From a checkpoint of a small transformer trained on Wikipedia: 3 heads of 64 (1 for keys and values).
MLP neurons of a small language model. Each row is named by its layer, matrix (gate and up: input weights) and neuron, and shows model dimensions 0-127. Each number is 128 + 32 x the weight over its row's rms, rounded and kept within 0 to 255. Numbers have three digits each. A neuron's up and down rows have the sign that makes its largest values positive.
Before each neuron's rows, "fires on" lists the tokens most often at its 100 highest values on Wikipedia text that the model never trained on. A number after a token or word is its count.

fires on: " some" 32, " many" 17, " several" 15, " ins" 7, " most" 5
L4.gate397:131082180183149145107130161130182114106097102089113088156151088101129179090082140123163191165114115107096140144111144170205136163069143162120100145162130135079147065118161173101194084090147095140154108136150086153122124110147142040117111071103079069082165112076156143110094145108137152108135151128104126143148070128146094176070140103136123144109126160140139181149141128213118153154171
L4.up397:179133154111156124105143144124147141128163076103158079141150087161150148095142118165119130145120150112134092146108166149164093243137164127130143117098087162157100069089166130112104123142141094120145078080126138123132152079110130178078137071162079127128105165180106125113088120157116137167148160138074122107176105072159143107132107130077150141139122165147093145158153054146130140120109

fires on: " \"" 34, " ex" 23, " s" 23, " pro" 12
L4.gate473:119131133139146130059084132154161136084112094204127113167132181159158106129103236124127167167057173099111128086122177193146147127099114130164127108127135135124135142110157136084166139066129157108186092070134145106130114154125154145130147129101159074153174163111138144125143124076123192199132191137076146142111135126141084113146132136109117104117112156188123128101207120163141103141133
L4.up473:100150113151166156001104163164097160062154105156077142097141099093148110149154176138125130157088129138123114142099161157121122133135161101162126156162162125123112178092142143099128146117170128158144130095128129111111124116165134120064171109125121118177155172090151134133131133115099120148093103110126119138115107141126147095150177145095113064079120148163087072088140166118178072130139

fires on: "\n" 14, ".\n" 14, "ig" 12, " Team" 12
L4.gate102:124147171098151201136147140172172127096097112162089184135142182190185149123127109166143165156119134147112138162011169183165126193190122105145077127140095164149085115124145086038131131086161125081120070125103112156153111148140133163103083120099124062094115160094129138088150152120092143161127114090113167131187131148100109139110114135114114113125125146131114089129090077178165083092105
L4.up102:128150146073124175190171163153181119101075073143076142201168079095131169200170121089181119135120089105067121177102111173147127126127113119143110115138084084138126129083117072141113128162158122124178060137145155119123132147137088176128120136067127096110146175117101097188130124138130148095122083112126130099136108239161170135150126126142147133148156173130052151156108132136116145084133

fires on: "\n" 90
L4.gate484:168107145129170124164097130167125144133117111153117131130107078197140084118108146138142097141123169108115122140153070126142136156158114110137129090142147152103150091171091215147153146077057145140150170133174133091146200134107142103177151095112129143098181183112117106132146184131137135173172081101138163148117169057168134165134164135185126209126149119113019228111130043118108126121137
L4.up484:067112109098128143142102195123120136107180096151157125135173055087140081130173092130159075131135109080098135179152122123169180126152121066140126107133133074105081127108085206156111163088126154112132134144138156079156096131110123083140134119069089142089112189078102101093098138177144201160171059119220137112125182126104143148139180133190127131116162074114084095067109131115167094131130

fires on: " She" 23, "L" 21, " both" 6, "X" 6, "IA" 4, "AT" 4
L4.gate308:126126118110076164148123101163107188147082255147100122159110129178145080131145114176052150112138131171168098163115103124109097162208060114096124119075148147153110043127040151167132128096159131124102077139077098125102135105134146114149141075100171166179145118106139150098069142091113139120151164192095149156114119127098116111061142188101118163146118111155125124118154097098177116158161
L4.up308:067233103113157139170144197126135135066116136105080171096163078190160107101151152145119114115130118168145100140121138117135103162128091122142114157157120161132136095102132151063078129125122129132120112135095122085142119128162086149137141110145077129124189136166130092102102080104106138089100082135176115104114098127133107150138179097110116121102152097158085152154128108169129142170089

fires on: "ent" 25, "qu" 12, "4" 8, " part" 5
L4.gate37:141135149104083100148146180130160151153131143125110087104120232141097128127095154144083155124109182128128186144148169144174100082121130148143124103138093136109152142127119107149159159098119121129132104143174144129130198157097135081179049151081151112121136151141199119180160121080116105058172130117060128139070145192146132052099111142185138186121138104179151096114180136105134111163199
L4.up37:133132089125126157088152231080166209135172114111106102086130119086091116145181131133132134129124123117095196137103137137141113008142130123174119140129136115164132180127080132167125124147115134089127117156133121105140149151135118108148071173116121137104111108100194130161137170095144102026136127104162124096117160196093135093112130148132132155121126073136102104157168165132120097175108

fires on: " \"" 39, "\"" 24, " Title" 8, " album" 6, " single" 5, " re" 4
L4.gate52:140066137126124123161143147222130161122085070215127125174135153112144108135132115208087082141115132124149130125158128176162067094145127048109129067073142051093068166100135059146127142024136126136104121103131158096075132118109146145107186109105171112118156113169126124118132154108101113183107109117097197167116148119138115159130104129156119139099138093148113138114165131106146160138123
L4.up52:099188114110091118072106165090135127104133099150161134111088123132112111123146148163178135171139077081147134119106126128088106091147100146130084131153095092120160153151137143093115128147109192066180115032133125048118143136123129138132123122071089104093099141152097165138098135109120176127125090219141149103131150115142095129107126112117175065213145150109193147122150033133140118138084

fires on: " —" 22, " there" 11, " we" 9, " is" 7, " It" 7, "There" 6
L4.gate38:102101178197117138151119136171157095133147115133141111088116170136086135146127122194091145156117141160081139108069127132139096155174135124129147078126093128137096123111115084114144135120119147113161168113136134154103093147073189087127145130106121127056096145149138155131127125114142150125135141148116130146124135169094104095103084087185166159160156196099173087209087123141145172085117
L4.up38:122130131133138158072145192137150121112084130134126114093161138085104145176167114151112088121146163087123095113114140100082103116105144103138116089147085139067097135131103161123060235127128093102190165068082176112125089122104145137122114118095091160075111107169119147063158133135090140123215173110156164073157098185095148104170106129174172177120097146136107079126182134149103113144140